MLP neurons of a small language model. Each row is named by its layer, matrix (up: input weights; down: output weights) and neuron, and shows model dimensions 128-255. Each number is 500 + 25 x the weight over its row's rms, rounded and kept within 0 to 999. Numbers have three digits each.
After each neuron's rows is what it responds to, as a language model described it from the Wikipedia text at the highest values.

L2.up503:476491532505506493502480520463515518526505522508473512499478485494549496480533511486465495497489513441502446531486460497495469508508527496499497529502467451495497508474500446501540505455522504474478457519487509496531547511510492527571479493478470501551488493519477536533502482550526514517512522471511502453457495558507468510501467502488479507497547528468508553474492494491485470486488
L2.down503:486503459529471488494518503526511540498505513473489506501475513540490507521481510503493492537486515484541535512467498494522541533520510493504503512456470504569469514553477512494490502487506475486464497477504502484519483462494511502477523534500503469491487502534484517496476488513483511531522541509514545515505530489560487457482499508527509551494532533517521474472496495501471500476498
Description: Two-digit number pieces

L4.up542:451473471470506480485489453508501471525469479524508511502459501472519512476530545476435506539528511469451487530471456522500503533498486534476491525531525502516481507514475545459517475480501481507520515482484531506516506470498470511479486518503526489522516506505487496506537550485484489486509481512469456499527452527499500508498509494517540500502492492504508510534488556482507489508501
L4.down542:506542526466493536501457478495505492499476498528471481482532498514486491492518477486555510473516531502464480480504483447561502533470460468491445510476491504433535525489492526489466485532445544454486521514471445493513543520507510479498536525506486521538508524490452493513497500491517496522491495520530475463471466510524444486500487510488493528485505542518479522488545505469517542527494
Description: Parenthetical/appositive boundary punctuation

L5.up785:497520502511515496523518492522506456499477512461532507474513514528492492476508522488494454551500499502490569531479488509500477479495460533503513517442541480526485513551520521432503468471521471478563511487529502494487535491507524486499531492488487519480500522524471483532570489503480505519532541473485478477493502487539512504498500499527520494542489520503530488485454520466526491484493
L5.down785:528492511504518482492507510466496539450526473535491480516462563480522519501541487521521533516497503503485466486451407483505487531516495523519511513527516526471507489497514491490481489469541485545482509498489534478475514521466447537550524498507491517500503508510495540495499472481480498532475531486521510500500500533498541504507541528489473513468489510538474501518457517473464482504486
Description: Mid-word "at"; music/art

L2.up83:486488475481500480507483486548480515467497504526494521484516514529530524500511490447458456506526515486493511537529517490461495485521468557493454510515501484475474499538474513534505444517542508536514513465513501512510527516474523518468452525524566496494544486585502490487498498505472520466473501477516525460549517534527487533447489494480525536555490501489512558528514461470515501493525
L2.down83:486486501501492511489467553471547542495500481478478480523498526490477492479447502464495508511462536486532517443493489495552509470488484485500490463506511458534476486495501501476525518540482495500471521465487527483475472497458474497462431528513491519477497533513491525504528510489536501520476545529461505493499513520516512483451503537518524526508449533490483541489503514509524494526470
Description: Word-final suffix completions

L5.up509:515460539453518518475498527525515494525495483489515468505517505476486507534496520489515468481551502488513495501541463483517480517517519541492524515466472491473503508460534503523501524513477517516472474515465498502489504520465538478533489541550529533527563520470489501493505513503517546454505536504548517466554509542489490513479552482467475469503487517507498492491475493459502495481465
L5.down509:562535544472522530478458515532516514511541462494477521520462498559484531511485430521497486483455514515467502505468525469466430539499544483492486538496465522503503524529488527492439506483492495507534502497517517501460453473480442520509494505501499508490555478516457464515487491501475496503510503527502532524496520518490494488483514514470525512514524505507531479487491503472498490459498
Description: Mid-word continuation fragments

L5.up62:495515509493553507486460510475549478530537543480479508521517486520490497497471527508482519498434524513520503520490473515519494464499545506515524500500476456506485500493501489474498529455509514468541461491522481530499488461473497479511542509541512488514514504479481499467556467475504482530500530540496509507488451512507459495501537533468486510488499528477471479511476513525503489492517
L5.down62:482473530519485512499436434507519538487520520489518524558451482507446532510528479524472526540494536494489497502488443513517490477481494517496501513542492463514501493502481520477532522437498504465488485525519475477504486498532502511488495507482492480463506495521501527469523488500478482521548507517450561488484466488505438487490534494485513525514493486507508475430469483502478495497512
Description: Line break before list items

L2.up294:517503509483489539525471447489534553532496530546548461501490515481499500498509502507508486479521562482522532519465479533514486480522529518461496516510499461486497533529443488520527495510498511507522527466487505524554518482467591509525526520479496499543466493490470498519515511489511535483479504480489472509487509476532440532483554496482505476532481497482509495552488527489479511480495
L2.down294:507485481514514477463499443497512532486467522490491503524475510505548523462502536478510477487484508484481516488492500469484514515489509515498519480554523515477442481527493532479517496492479517536466514458506485472517506496464557480502451525528497508509502487501501498500516475492474501510489518504495513465500523486511512502462564511505498522497493512533527530521437468501521518509566
Description: Closing punctuation after asides

L5.up15:498495498496527505507484527491466510493554540467480499523508463517476513527464502481479489476556477492517484532454516489513495553498466450475513533480514457472499517515512490467501518492498507491470486502497486489528494526527533517516489526529477467497482534506518534512478486500453464544488524483544501486480510520483518510525529510510458475477482502531567538501534503513516488533503
L5.down15:527491524520473499545510485489470496481505512474485478497493486512505458493509494523500474480519519500464468515490520491487517463480529467481543485539519496460538514490499462497509486520526502485522509496517521482489514509474529488492516571499515536512504486478492485507490515532505523490489539512494564494488514551491513495517559497504443474513473496514528533526469460437570516480537
Description: Word-initial P fragment

L5.up1003:515529519494513465489503471493499495466474509492517456515460485502524502495492554519517489482512479441503459504498474543495463527507504532506518512565527461498489485486494506498500485514493526456440504496528512501519462498511514479532472483509556509524475468522480517522552506537506525504518511512511541519501513494467485462564540504486512502521501483488511534551505479513513462521546
L5.down1003:468502491478524516480511484519506500501490503499518483534491477491516516499500507505528481480493521499498509500492480451445483475480470548541555532512499483504478474492488505476499487492481514429462465521503507499497503499499495513508499535531473507532497518474528526506498485501515484482556507498514484499483495449502478458513532542523472542526523455434488515535452498488510484514518
Description: Numeric separators and conjunctions

L4.up203:467536508532559508498502511483516497453486519518521520528492459445487485500458505488506509456508485533496479494474532528495493500495493464475455489484478492523532459471457505525476474522456497475526476514475480505467558492516500532522520501506504527467500458454526463480520539468471505507472471508491478512505513500466490498506520442507548501523511514487461530517536546515522453524516
L4.down203:461521541484512559519520510479485490505532503489505531513525476491477502506453522498492536478499497530475523497524470509549479531502462441519534501492483482525526490518461486506524476461562465473524455461526516501524471476458515516508497507458492535503471502551471438502457513496510480509492489501517557508529495497486460489496542489508512497501527504506535500441544488530556513522486
Description: Predicate-start and Apps tokens

L4.up733:547505519477511503507498527502476510484473519518488510484502460522523551516525425485462462499517501543515497494515484529453478467491468446473527519484554499499578536466465498498500483481463526560468490512452435475522485517464517521522494530528487506516528517526517533519485527496520508505514511505500494533523485498499469488534543539490493511504494492460513515513537506501528509536493
L4.down733:488499537491504500460497502491516491499507493458470491492469474458501486491476492475543510459492531487428555489479499546500479495538499512497498503509514540481519495473515510467481499534445543548561465497488490516476499496486513469511518468509521463528494482535479551510447450500501509473536482486445510507500488527514559487483556556498493518523508510474547494470504527558512517489530
Description: Word-initial fragment pieces

L5.up123:512524465490533453472517449482489480476472516506536516495450484470517548493506511499509502494528505531531511449488507486502495440469493526506486469539487523503460556506457497522522452439462507514505465465476505497517522481474483508520558483528462502504528553541525494500516509517501513483530510524500453543523510511547489492536482456491454538479508541471508524490543523490513461485520
L5.down123:497521530536532528517531544465506500498500497481528475493478491465475493498491515478491520515505502539495515477495528535495525540511487468519483499545480515492483484512461485511476533502523514491501501489493517444476482505496531483521466543510498554531474525481488507507528485497466515510469504522479439467478548497500485488517545464529458503494482514443459492526490493556559489486465
Description: Single-character word fragments

L2.up48:500502499513517510499502504517491469457521504521515529512462510515461499495495462496488505548521522521475488475495507504518473552548510542511514495496499508484496544493517483500498477509517485482502464501515514520503493491503513503522546481528485545527478530498552458554532452522507548469532485516456423483491471510503512488499448493490518493483529496482469529482504513542545466498464
L2.down48:504506510535469503513528475514490513446503483525489518476464509482460503501539564539505482573504528538536491495497470502515495538552502560544480479505491525463559464501533469497473481509518504503515493487521539502497474505479484543505541456455494522486472490522517507499468507488472496517516522479472485505479523482493565456448519516496500503483488522517501482498500498504519504484483
Description: Mid-word "at" fragment

L5.up672:520518488456483526528489529510482497546523543530486498474489497488482485500478469517500507522510429489463515475495524476497501502481535497519519507503509504537547482517506515455492515518481543480563488521467458518517514492507548442499578535487506470548487473525491501490498474498512474497509513505485534512536503481537520501536495474493538508506520508499462510494486474540481512501497
L5.down672:445508500497494456471512461476515512461511468515514467529507479545498511514512481540507521535529505485496524455441506526494491519493527484487536464503502477459543439512458504503475479463506522523519475519487475481488515512487523506500482550502492509503494466532509496530450541510516489491518495514498493517533481497548511565419487512488501528476465476453505489496514535523529468482507
Description: Mid-word subword fragments

L2.up947:513456545509482492503429479508494514458535525532504517520484457493500516470481475506493512521489529507517507478471508509496490458539481512533493465467498510462505521468483482493529482475522496545490538435510553500531486524528498470482517541496464498478491501538447503505521524518517539491501514505468513483486528514533524527460504519485531508519471478491487492487494511507508471484515
L2.down947:498469466474519503478492492470510548470503515504506468483503464445512503521482515507468496492504514507480516540538526481464509489527507491518471505501511530557489457513522505537554506464522502498428513490498511497508496518477500481522447450486498476484554545458533517497519507506477468454509510503471489481514532517483472469464467515459509505494514498510488482523503522495495550454470
Description: Space before numbers

L5.up182:493511546466510473454481524569479468479514493500475520482507488471520578531471480515473519449520520514479489550497472525509494464492522510522516571492488488480488527485465516516501479488488461504530482521433472489499472534489500466553501490485443522510517525473536546511471518487468521500488502527519514506472457518478558522533542504489511516521496483518463522531537521560496490497490
L5.down182:477443491482515483469462502525482499475499500539483505477452498532504508488491468512502533509511540516500506499560488551497500491476499488530447505506476526481484548465456493533463498534502543533526491480484515468484526530485478498531520485496513511482509498521507499489504482499473487506529482466538521533508499468524534525460500522469535503475523485544517490487522476503495492531522
Description: Token " a"

L2.up916:541518478460495528501464543518485489497509528473498476490557483443543465543518521473494518479510481486470514482477495481505500478494482468491444498509474477476514547496483471426516456487519522514472511463462454491519526481494537525493507545478472515511496478484458465512503550497495542502505505506538521467535502501473464476485501538516454473517530509493526468519488497542509500521488
L2.down916:526488448497487509477450533503492515522526504461489473513467542501446469547487526502501488510503522457473517496475476493511552486513483514479474467499502505487482511505477522486496490458493540484496527513514447494511478482510497465484499517536534496486487494479484568498504531512498499522548522508490538483486497506493466479493538501499470513533475484462487479465477472507517491513501
Description: Opening quotes and breaks

L4.up3:509487509455508482483517503481485513526499508515512508497518479488481492535496518450457522487496486467542509490563474481459520490512500469509439475479504458476520519542476484479501492492530530505515493482528525480492492479450503522484484521543511526540503506538473504498497461474435498472472489486518471533474490500468535513496524515449500516488482482501504491494484491476512521501481
L4.down3:512496495452495514489523517497481514496487534535520485500495489510518494485486528497500500433498503533529530529508503433527472501512485503524535489567482475555522506500502483505498492488442500517461480521473511477533509479439508514494533480503480513496509524498510513504492512503495507448503504524517469554523526504558509493504485503503527583487525479527509524471492509448507512509503
Description: Word-completing suffix pieces

L4.up920:487525514496514460493512497531469505534483536540509513493526505510492492507489503485460494509501488505503521558513528475496512513480490559483550521497505518513482524495484555512504488478510516530498458464488525485571479461530529512492544493493499521500518448438497501541512503493496500465494480472487513464472480501503539492466517514484490522507496509458504505518520482465481535522490
L4.down920:468508501539509471494473520502512490502554539509470518503521491505500501511457488507503540518469493456459462491549495558454490522530533505526504478490484533478507535502478521535480525531496492499495551535499498475486494511495487489528485447465501497520506463530503533500482508512523481541507494493511544498488545489481458565487524477478496519497517533490480501499447440502488521499500
Description: Mid-word "or" piece

L2.up73:490483507502531457512511484529476518469536515502551506490463488507506522522507477467483518514527529483503495493543508476534451503459485552474480583521443486541439523492477459467526555498499501519531523453508492520541484476520497477526547548452507490481496457472461537533488445495540497500519507483488479530513535489501498504485483471509462500475489530489493479541504513477479463521517
L2.down73:488507447521484490521496458494489519503502515471494524537512511535479490461526500520514497506477499493516461501481498540460522502509494503523525446499501505470506497570527524495465524506509494463510509504490529508489543486538467469455448518498515488505507483517528487505483466506490490504519512489496573493478523519515495522446491517506501486445467489500551524478499487532519526496532
Description: Numbers and compound hyphens

L5.up121:526532512507535489506471528511483506554501479504537538539490479482484494488494516509486491510523463449520549487539493488481487496457465506499524501461510494514511541511506492471524508511477481493489453515486503493492452489428516475454489563482507490539520489518489460498520527516481476547509475498455491501502518522486534481506512534513489454492477486526520465483509495498523538484519
L5.down121:466514458497480482516528495486466545459486534487474499502524511479515494529517464480566512538448480530503479500477442497526492527520525504525448516513458515499513506535501509495574517494490502508520532446457485495507488517508494536461528540484486467482533513504498480525511487524520502499519528525488490461474480494505518479519502473521492504532458479503489496505515486504484478507508
Description: Word-initial prefix fragments

L5.up853:549501539489510490489490488489508492484520508465520528499520494470524529540458487502503491501519532536494514468500533502471464498512493502458503498473507501517556506492500512490531487483515457519467518558480503515549450481500489550530479540534527535507512484504507451522512516520508502461452518470519471480462441508530500491510501512435470480480505475527451546525519534488518455528529
L5.down853:480499517484513538508447499469537535544501526492499526452560581475517506506508495477501509480550503477492455482503485497503489496482525473522487466503515523532493500528504523489457496499518505494467541470494492447475506487526505485496544538503504447513477485526485491500509471435506513501512546440494531518509543518533493533473542476483529466554500481505494500451472492495468518485500
Description: Determiners before noun phrases

L2.up490:507514520476523471491510499503519509532471505494469517509493491450463498513499454505520523505489508480532503500496502505511464516496541551505522501492459468511515474503490538482529483517499489478440482549495506536515474485499503539478516486534477500507531502472524518549467540478502511479450546476467475515487475526479493524520495472506491527464515481437514528519452470514474511513490
L2.down490:493502484472540501471542512533487525507478520517499535495509505499528514486515466536494527520449520449509488463510529507496500499504537470499535472530547514515479454493504547496481504510491500497519498478487517471504455519514495484495515472485492497486522491530467577509492530510512488526544539494451491561512516509532468557513499467455497479467459501496477470487470428543496542499505
Description: Mid-word "or" fragment

L2.up129:502532513522511491533487530512477522539496507526443480515512477474476484535476511526519543493508572517505475546497495557453502539500489541516484509525510476508522503507461530454499468445507495505476485490463520505529498481533525505494474447498496539511509553528512484506499511486496508491499486498519487473481475524483479517488529509485484484525506510527494518492547544510526513512510
L2.down129:505485484517530488539501488497510471494469532461500523472497562517496511497464504490458478512466488515485517509538497513496425505532461533520536503460505477505503518507525487526484516492489471511516463499492469496522537537505521459511540475461485481400493493491495530496516495497513548488525490502526493506515497496509523507492526476479486509490506501516516512503470512500485504530516
Description: Biographical years and article starts

L4.up253:511479512535484453535487530485518477516491491514519511536529509501512502488498464483508487500495454468471448500461501520517520477507487525482452537526517527527472480550514549494493515511475465521577548508518503495469488469490461509483522470453581508506490456490498508499533498471508474511505465534460497512458477475478526537509502495518503493500478532517517505563512514474468469515490
L4.down253:524503494511515468505491516529501525484513523504478485478456482481438463508486519519485463490539530487475531540538476511507492559536472499496507458564518485473472518496504498494522493497512544500447502453501493510533519489474539461537510501499511476457490501510529480488522482504511522517521499509506491489526492552531472498515528489471492504505470512521513507527479505471520539494531
Description: Foreign-word fragments, connectors

L4.up222:522502540481491540539498488486483511495481508501541537487470488482477507448483447496492481533471515502504510496453472526519504495499485556515530542484452471504512543516516509501501516462472524505504480513502446518540500471479515509532532531509524507520517545529517481551566471476510498466491510420464473479499473496482485462501545480481535482495466510464498469504484516479520526514457
L4.down222:453489526525485513537466539492502491465547502519537536520451475551499506467529552511475506506472486532466495517516522534512471520500491546512482503504468485476533518551527487508508497480529511483504452519505520500462463478534517477506529509502487545558514498518500484516505487503503500479511526445525505496459523436536519455506520533507500484497451499485513485475504524501501504495506
Description: Word-start pieces, esp. New

L4.up557:507504539494518454496464490487507525498539550493510512488501488479503545478467501501510513474568498551487495501522502477479488537471497490529516494513510480515518490512464504487527488481527444504477586488474550500555532493458508548495493507523515526531506482524488494469510497481508499494449482494511480506486491489512506496459470494474520480522491496505529554524507524468497475509489
L4.down557:512460516497506502501506434478500523519456494454493508481501487496507497491488477497508473476534482549473476498512504498517509515480492522508490496513508502602475464506497491513511490457474470535489537546486522496506499510479481504502480509538497462540472479499499511512482502514518491465536469495483499470511517484478492503427429482488556479540503516517536500509491466494483501483504
Description: Space before numbers

L5.up994:464512478471520479530504496532512538513492527451481478475484482470499485488517461477512469498493521509464473509553434467456472519505485579465509495491559488517495485511496514477482488504539528493472489484480519524501519514530553497518495559525521491504469491539472529496532526514495488513523508486504467542503494503485472496507507495485473497473479484465500538541504496479504517518542
L5.down994:455457507434515497520498451508499483557466528521482516482509485501511515479505509509531485475423517501469484501528515524447502431476475544520521491502491518495498492515499541517485535475454518492505503469465484474512489510540502516527464499520451482505481534487487509499488499490491499504524504493491490457454493471496485495530540524483518509488489508477516521578460471492481510525527
Description: Clause-boundary commas and century digits

L2.up205:547490511529520468517516479537487489503488496481556511520564477500464507488466469519484471514527515533490502511489464495488498508524490519474515528463526474500508532502443527500516521490467460526488544480485483523539495501475494516478521484517535493481520501507522435543557497498531520502492503525442496493430506549472483504532501486493555476532482495515500542538476495494501519510499
L2.down205:520515462521507456481553447481494482491458545543527526542530514496514523480518506493503501513482498488489516475461506476499542533494480513525499511510531505549518496523504475512523496509446527517507462484512497462525532510530476486463515532500483479533475413495481442495556542501518478488497519547476516516508500501473495478499517471477455503557484504540487483453506498518498558503524
Description: Word-initial fragment "an"

L4.up900:493502497491515494478480499475500508472503514521536506519491500465499505518549502502544489441537519493493482515528512504506509522528497538486514513493534532466498523471487565506515486549515501517470548475510475515507503475494461526526492526506486475526526521486476523527482503499517470497487487500498501470426472500460462503518502484501481504501458516482552522523485557478487457500510
L4.down900:483481500502473558527483504488464523487516522441475481485476455476499457485474522518498484480534513460497514523505503529520493517511468497512536500526489450515512497521475499464572489501489522479483490441512526498491493505515471485507481524486510508462491475509500544498499465496526518493560512515468506476523510526517549469505547515478515478490495507492505480540472517537496569504519
Description: Separators in dense data

L5.up756:499501559506513492501483508512492494551486504571472480507470491475497529481486506477474502524480524476513450509471466446505459521496481450476536521519504490484480511526466514481495457522555513558536484499435470499487567524482507496521522496536475504552502494518474459504531495509496503476487467472519518494532449536499520495504454519493535487489498484493534491503491533433505520518485
L5.down756:512577558555502466489501473511524502479476519514504507489504487446510466504460544525458507544482494512492489531504505516531485526467465499521444555464522524498533515514513526492512455499505479530544500490475507477483469498477515493500500498491521505504494483468449503510517452497480475448491512505513481483515524480518537484494530456477498487513495461518523522481513500497504496477498
Description: Comma after place names

L4.up235:508501535507538535480497510494516509522532525507520501533487518502502503486446508488507495475513506536480477544531515530491495512521532483524539495493481437505468516510460487486471511537489507499450503524452511491502539539504499514552482579490507512479519513473522540545471479505492509524499504515504537497439512530481512510514438497482474474491502510518508525485484493502499449516479
L4.down235:492532488509465490524502488505501516467523538506505432516532497476491504490476498487474505467516467515501505542497518469461497537478449502525459424533561474509492510492511471475477474512536511527527502504488515473492499487468546500525512555506507504452504508465468552496467558500504516471479491486547495528553522505507511504479499464501522491527534474538535527491510432515524485488507
Description: Table header and numeric cells

L2.up427:515502512481553480543507507498482477505524520535503491464482471491500547545518502524496466520511500525528529481459517521502527487471487509525501502487479479476561521482428472516497481462486508516505483480462463511500513556531557522554569503493466526539522487494533483510502515511478512508530491506523506521468493488468503535514485501483537507524498477472458488529535535474524519498471
L2.down427:449517485519518481521486499483486477484509479489493524508503494478491494503510464534477524480514522509501503476496489541505502489520513497507515532478506552539480475505437492512488507487459522537496488461480484496470488496492494481530518505503548520472537445529502566509492492508498502522505508480509506539525507511513537532455515523491474535503548532517510508451533473521509539502516
Description: Word-initial f piece

L4.up829:480528489520491516528484468480525534509485495492496525447506495483502541524489473518504495515544542503459483541491471537487510523503522555500506516518529458497552515480482546487511497558491506498502517492442559527504530491511519467483498525525511484492508469499522481515530485498515478489497492454565516508430455491529511493529517507443499479510509498509484511494487515486520511541512
L4.down829:483458529510509485509488503495497482502473522501491528459504517514533496469479507493525544485503467504519499490559497522490470493490536517495521481494545494496532525531503553522510499484491515462464494488517501484532484465535518475542533481495519466450540494552493517466530489404521548485502528474549473499485485514538477490519540474486506491515518512495512522514516526476518467508513
Description: Biographical and place fact connectors

L5.up890:532461514493481485497479531508513527507524486471451505488488479460494493527486481497503450545561489451526516513491490478516488558484533464515513537476538487478489531549483496461506492426494500496502534515516507487528516475500499502489498495531480458534502503506511529495526461494513481524532487511547501496535504500546506549455487506500567498508494494510519526477510539495490477486525
L5.down890:529481495507486452528487489470504504555528484485458567479476466487466466492513492499495505495503481519492460527546494535520490494475497467540482509514555495541484522493477497459494507493510510487484528505459463517514499490519462480463504510540487535465489529527518504517516512515547449526493440492478482509499469585481526492500479523526504520525498547477493517450564530501480496493514
Description: Fragments in structured data

L4.up786:509500519494508499500546506474522483467481501477570542511526509524506467514519532478497457481527470526535530543519499481475495486481459517441483512510527482488490513528442504448516463474510497506492500508498490548456518466452501514493506546454507492490577459530512471505495503470476487533448494525466514482503472487536506476505470498492484519506502501535457521474550496481473523501496
L4.down786:470512513496481466522508480487486541574541493544501457521539517458462473500536531471537489491533527498487517455497475498533468481479518486492513502494488508467524518494475494456526479482503550527497468489496538509509522495547490525492482577450493546474518490443515441522490525502509493505501516477489501497451551527464520495501505525486511526523516515495492493492470572494478467508502
Description: Structured-text label starts

L2.up919:504514507487517534491459498532523494498490516463492481494479524471487468518519506493570518511549523496469538536534489504494486468525490501461469489547524472456485514453457508504530481459486519464482496494490524510495485503500542512472504553528497499535510509534497518520553498495521526495490517487483482507491476451525482507493525478510480463513520475501504495521485506471489496520522
L2.down919:488470496468508481456492475497512516489479526496517496517498470515541487492496535498530490482480508459464495484496514489468508503479533529514537502546535501450446498488483530490505526504457521526465520471489497485495476517513540475519441560550501494555471497506469517516516497512477497529514530516490507478476510468493505485501537551474463492507472509508511512535486445509525503537530
Description: Comma after numbers/phrases